From a checkpoint of a small transformer trained on Wikipedia: rotary positions, biases.
MLP neurons of a small language model. Each row is named by its layer, matrix (gate and up: input weights) and neuron, and shows model dimensions 128-223. Each number is 128 + 24 x the weight over its row's rms, rounded and kept within 0 to 255. Numbers have three digits each. A neuron's up and down rows have the sign that makes its largest values positive.
Before each neuron's rows, "fires after" lists the tokens most often just before its 100 highest values on Wikipedia text that the model never trained on.

fires after: " H", " M", " D", " O", " P", " E"
L3.gate190:128122147182129097109120104114095095137114146112138122116116149148099126090130154094123146113157137139164119152152144105169117112120132209096080080076108162119146138109140108121139117146099160131103134145174120071153161083166145114169118127149128125098121112088112144150061157123096124145
L3.up190:136135136168165088151117064134077131102158141158117147072134114151116154127172156133138169103132115143099108126145160119136114144187145180151096108086159138132153140121108104135115125139102142122092104107129110113150136097136143138145125130158166118097150165119112091111135185152125135122

fires after: "-", " (", "T", " G", "C", "."
L3.gate291:103101122146162129133131068145140150127066158125155119132080083107138155136109177139191067098118150169103158118140104126073105131150128100127111127140076122117136150118149184107123071140181108181128126133112114108098137160134105165122112130146117145123085129127113149122077105114099097143
L3.up291:127111117128132107110121101142149101149116120109109098105155124081148146178117099122112101124178115155113132130090120166116112124142099102132151120111107139145127151147127168144181094130166122161090151099114116165111123137170091169155098114130124120092139141129083157136144114105106092087

fires after: " m", " c", " o", " p", " N", " M"
L3.gate423:113140172088111111106126078130095153184100150104127129087142107116148143110110161126107145140159125128107134134119109152093129171115110122132102092147107149120180145094103101106160100139125142116112160092137145103161139094177111141136165100120161079177124118146116071123157143140133137157
L3.up423:113147115108133097118197121097123113117131164155104127178096119112121151111143121153091106094132119149143081142144154095166103079155153103132134147126155132110145131109095104153149123118137133104096111126126120120145140138132105128150168100130124099143126146133106135111123155144079124135

fires after: " (", "–", ".", "-"
L2.gate97:118167079106071123141122157141118156105079119167152112106100128134124148137094129123119080157121151167150128070123117194117106138102113127134126142135123147163164149140091159094106120102139115150124123123146141076115138125126155123147102113166063112134111128113104141141150114111145124112
L2.up97:120147119105089146132110163130110172089134137154143105143098102164128140123151122125132117148119136140128092096140121192140089136107127103128104170126169128101150162155100112129116127160137096170129139091122169126097131143143137117153145124114106056152124134102114124126187128167156126097

fires after: " L", " R", " V", " D", " N", " F"
L3.gate278:058135098123101141098110095154103105105130149157133162056115132113157131126133099128095141112134118120110109103103157147133155145098098093135148125082137131146111109114138118106158106138127134161137114130087156163122144162165128151113155095069093159157094156141127169158148129112102134167
L3.up278:085120150082141129132161117135121091156164156122107123139111147138125149160142086164097090172136141122144125141093139178118109146093158109119102185148108070142141157141190073114115095124145137092067165107100136107094153111086172122163155133140101138112117129116130108124146159130129113130

fires after: "\n"
L2.gate382:115103118171153126101138135133161130125059109099131118147120141070138131114178081087158144108148088104123156142111097109137186178103124135144133134112087119118114127124126137144103127156109165159108166174105149120145115129185125153151156110196130129118163119106103141142106113111114126152
L2.up382:123123170175112134141154123139109141134089134120133137124146117126145119064109081116123138120155116137091170158125160094139139132084121142123107142110126159120094138106089151169140130142109136124124130141119131132140156128167103092166113138148133130081169138143086127161147089133131152121

fires after: " K", " S", " N", " M", "M", " P"
L3.gate224:121125163115132132146135113158095111139139107060133145135116099157138093132130155183134141126150141136141120122107162132128130166102134132176109113117127134119143155130144121112152140175121181125117138146129128136097100082167105125106138142119141140118031118109111137143126143140155140144
L3.up224:128063116127120107167171123109107091119135144095112078119115103149144151132165088151148112103115137114073148139097154116077134108125124117196123161149105119104136104159164141152131130124118154121126121124141123166133105095144140164136147175087157127150117176163101132138127126122103129123

fires after: "\n", " N", " G"
L2.gate226:106122131139135125143210158187157172122117126123164170135164154112186178141131121112133093134127130123143193073103132142116139130086123145149117142131111123138140138159174123116074117147101132156166151130134103132171126144138118131132173090110141155166134129096170125157131134124110141156
L2.up226:124126098093149112098164141150148114132114096130120132138081139081135149142142135145113126150147097073134117126121123083112121134113110165119134157140154115127153141151143133099115080127193145146131125144168110193160140125128116143140145108143148142140133151122161118127143092118132105140

fires after: " R", " D", " M", " C", " L", " P"
L3.gate66:114120133171160116159106125146118130133133153124136148128144154089153151142158155128130141139084099132086161139095139130101115125116087129131141083107119154152121158161155138113170072107123151141154152150123127140117112174148162127113166120128108178131151102144151133143081155114085125142
L3.up66:109153113150159160141156134164151110112120142107141127122128136106157170126102130103097139084145114146083164135137109142103112126128090107151152130136084172095140184116131132110075115104103104111127121122135134150130155124128105144107182116126125108140137143118150101109153155125146130112

fires after: "\n"
L2.gate407:124103177138142104113088132089079211140089136109141094154148127146117168109107133110178124132141089164143153144139134122185109117062142119135130134125146138104136176131114133133124149148128108117134124121118137094142160122152114168129165093082153110145153118104136138194136123147104155145
L2.up407:128140130134111131188135143153139150112100092170144153121111156118142149074098098126096009130139113119213151108139158167151102141102159138107128131108128161149140140113085126104122135122114116128153138143132204064139097145134177133112171198144107136136112123107121137138118147115084160146

fires after: " W", " F", " N", " L", " M", " 1"
L3.gate60:135104115139137137157126132148144160136104157101114176109104128110161090133119161131114099157129112168116127101083141154077095106112136159104126109118119128163110121132131133099112137163092133143142120121164163129167126122118134117121176147150100134138057156105094139113130150094120122121
L3.up60:126073109113119141160158117142142157105131118105131146160144147096190143127135170106159118141129075128127120168074109139110089127076137173124123120119147098149116132192133097145125085128109111134113086118134143113170141091140126117188155101135104117124124144123113134097121137132084145103

fires after: "20", " 19", " 18", " 194", "19"
L2.gate181:140144081121137147101094136126122123103120119151150144161110143144079116146108193146149154141142145084132120133138078129099129127116119092119134141146110144145145148137141124140106172138135127126163108140108147147127065166113116133129102119128099130140124105142120140118156099110142169128
L2.up181:112130097118126123141152109152098116153120120119156130147080162119124116132130126096149157128122138135126165095157143115076148114133134151143134110112151153144110092142143132086100151122129121171126125176140121114136116130095111071091109130143090137134087123086072135111128119111107122137

fires after: " in", " 195", " 193", " 197", " 194"
L2.gate444:116155136122150164127116124110137118145120120103122129178108117129112108169102177128151104126119139093153150117177111132107095109114124096130153144098125110139124129159116163144124121155142153126120123135122173087126119073112141114107072121094140129147167103123107114176135130126125135118
L2.up444:119109141127129167116172149116152155131081140147144175166105155136148142144139108114157090142171137084159130105138102150120138130136142128155152114135114102154112144134101109105088158131148153138133165172129136109112112120113127104118107124173066119116155109106152147146067147134156163134

fires after: " R", " J", " N", " K", " M", " P"
L3.gate393:102126116125148105142131160084134135121132145089133160108142125150136106124124126143151085118132129100126114138160107156141094165117127155102118111123108134130145077190156148133100119121132101102113141165181146112101096170127152047139142142087125114115109137145135141070114171137118167143
L3.up393:098110120137150146105092093128107149147139085134112160095118129098156125144111160133118163129132080127095091152087120086126170153064086120187125104109142159107120119128152104125155083145119169142125108156107097128119113170092127156111150105131131113105094166132154147102155145112142142137

fires after: " 194", " 19", " 190", " 197", " 189", " 195"
L2.gate242:078145150152171139150159124127112127125112110164146131121120171148153084109154151104132126152124116124141152121172130135066125138130111158078110098128103132143130163128100140127108156136138150165173143163115098092125116142079131124122086162151090128115114071110124102126120126107123175157
L2.up242:096205099114162126166123127166122121100122106133166116155070124117111110158137150109162119163144138116091135083124107148127147125116150117119123144148101117190133144145108160116122123123158105128149142150134141153109112151077139098096088128127080179127124116132084139129122125131176143128

fires after: "\n"
L2.gate225:157075154133137101123111155115151138161142119105151147140125096154151155138132136142129133137126089125152156152086120137130126137148107177141136064115117130130139093110164106123128115113118147139093111153148149115115103122112163172159132092090125118146119165136133124085147111132110101152
L2.up225:098132080132137142097114123128147137100149135110151156113119146131147142204145108114144154158133100149110120088106074162118133126136141134170112106125108132189106117117197122103089148157134124154157101119143114085150107144127176116087167119131126151143104169094135154130168098130149149164

fires after: " V", " L", " D", " S", " R", "\n"
L3.gate403:127134088130128148072138095132135151100119136127135118110121103134152149186117133139111148136127173113097166156090119132067182176100129127142129149109175130147113178108171147103116138105154142114094113127114133140160101087157111095109142117164116143169165149127161109126143135143141128154
L3.up403:102143105101117207087135097177127165137121117139171141136164145109156127153169115102105158181121119148130115095083120150103123086110142103131148101157114110124135131169149087119111116108090137133151120154110116141059089147104144115086170124177105137165096137143151149134128118111128094145

fires after: ".", " |", " 1", "5", " 2", " 4"
L3.gate217:097151095142131130129164112141133130112102155124144138091136094105171128094128145109122081126149119170090096093124144166127125161112123100084156105155126145120122116072074128096124153113116151170126128071096152116110128100153099159163147172104099110119110130088133111146192156123113166171
L3.up217:088144105105116147115137183118151165115145122143142131107143120152156116118097116156153087124156158148122114088158104156163106136050141086118168114162112150111148145126077129123107127103128119127150084104125165161103134090146112150149134142084092127141151164122121127118131108133102100164

fires after: "\n", " m", " c", " p", " r"
L3.gate36:108128141145152110096133165127136094130104151121146112123176115145178127085150102097099130097110115094139167152152136144118105129084085068172170151121144154117109105115095154156090117122073122158153116044155139140082123106107122115170121110097071101100121140128122107148172138172117135136
L3.up36:131122116149078099133123093108141137168086112107154138099146124100120128104134105135140160133071141112183141126083142143098130155146106116128133081166132128108105112093104094124091136151064113147151128103159128089136082147136151155129121122127113155103108096065110107118158125129115143161

fires after: " b", " m", " f", " c", "av"
L3.gate412:159133145125076110161170177130113158110132141124155096110142115173135132107107134128076124138096116123100134166159145107160125124164128098117123107115127157115150142159102096123099158119146088097091154103155093089114117104159132116156147143141102118095134130112095100096117111151146117127
L3.up412:144126107122140107137107131123132146099128079112150064138129171105136129129119102118182181130115137144128146123135163100132170152119115149160094091085116134138131133129101131134126118164117124139105129128108110096106147108126154161138129103128109182089144103101116123191151107134082094131

fires after: "\n", "==="
L3.gate115:129137227132112146120124110142121155100138156092142110153177163146128116091129142113098138107133100140118108130170203156120110164134119135165146114112164137089187137108123153163146113122131125092146088118096199129119154135092102116146118137120142091104131094112115149177114136104131123139
L3.up115:103155136178093128137121099149129169129117134144125141051141166087152104136130147114125147142116097134148124104164171157135092165106147175118159087131159162109140125090104081136134146134119179111146108106146160134125092106157061126120112113102113090143103114110119143119158121107066139181

fires after: " D", " P", " E", " d", " L", " t"
L3.gate102:147131114142159140104143136168150156138173134112104132131114131188133145157108147109162112103162094088122142176163104145133138148122118137136131084128153145137134144134141124148159118167159146120137120120144087150135132143123150115194085129103102110113123097117087117124151144131128131117
L3.up102:109117146118124111119111119168095127142140133164180147113147088067145157109169136139149099121115119120092141153077131111110136204079090084164126138106123122103127101156102118118121119116138139132131106131111119129145110142105111117143105139132121144105145116094133143157109157135115120117

fires after: " in", " the", " of", " and", ",", " a"
L2.gate62:126128149125104100103094097086135143136109110109129120152091135173149140136081092141104154133154117140119152127099135126120120097122124134104125102126124100101091153109146107129142149119129125147152115090123086118147158143150091122146105137149162122151117095140081111126114108148104142124
L2.up62:098103204154120109125100123126110098150100084112133137132166121137097150104170127124105117143157104141113125135134201133122124137136153153132117123111118153080101124132106163153159109086123139123124165148097119107144139150153105140156093124149114125154116111123135094150090146139078112102

fires after: "S", " S", " U", " C", " J", " G"
L3.gate174:118138177136161107108168114106162136133141139105123149119128103092153135164146158128149171141098124135103133112114106139142177152154106136176097115119100147147126163154136129125109134175070143137149137172075159088145154143129114150141132116140148165114140108143139139117085161131134134125
L3.up174:142099122097187153104073106121137111106188113073113147125092104128127126134119132156123119160115130090105111149119092123123166142131102152145104104117127118136086173136140116098145113146177109134144121121105076120139144184095133142111129124144153143135093106122160152125110133148138115141

fires after: " st", " d", " pl", " r", " c"
L3.gate388:199110106078136096082142141103158115142148098170166175129140131142111155103164121126122156101106113138113138155112111152143157133160089123129115130152190090129112149095088122139099107107172132089093147095120076150152102118099130092120111134138128122112104146128157088162113173124123102104
L3.up388:110142125128095102139121127117099149137114111135135133154106150090130138140122133129145127128092148096108146149127118108120135117111167110130157131088130092133091078129118118130136096095138154107106131146116132136109127147126114122106088138125105145157151104176132118145145156115088127155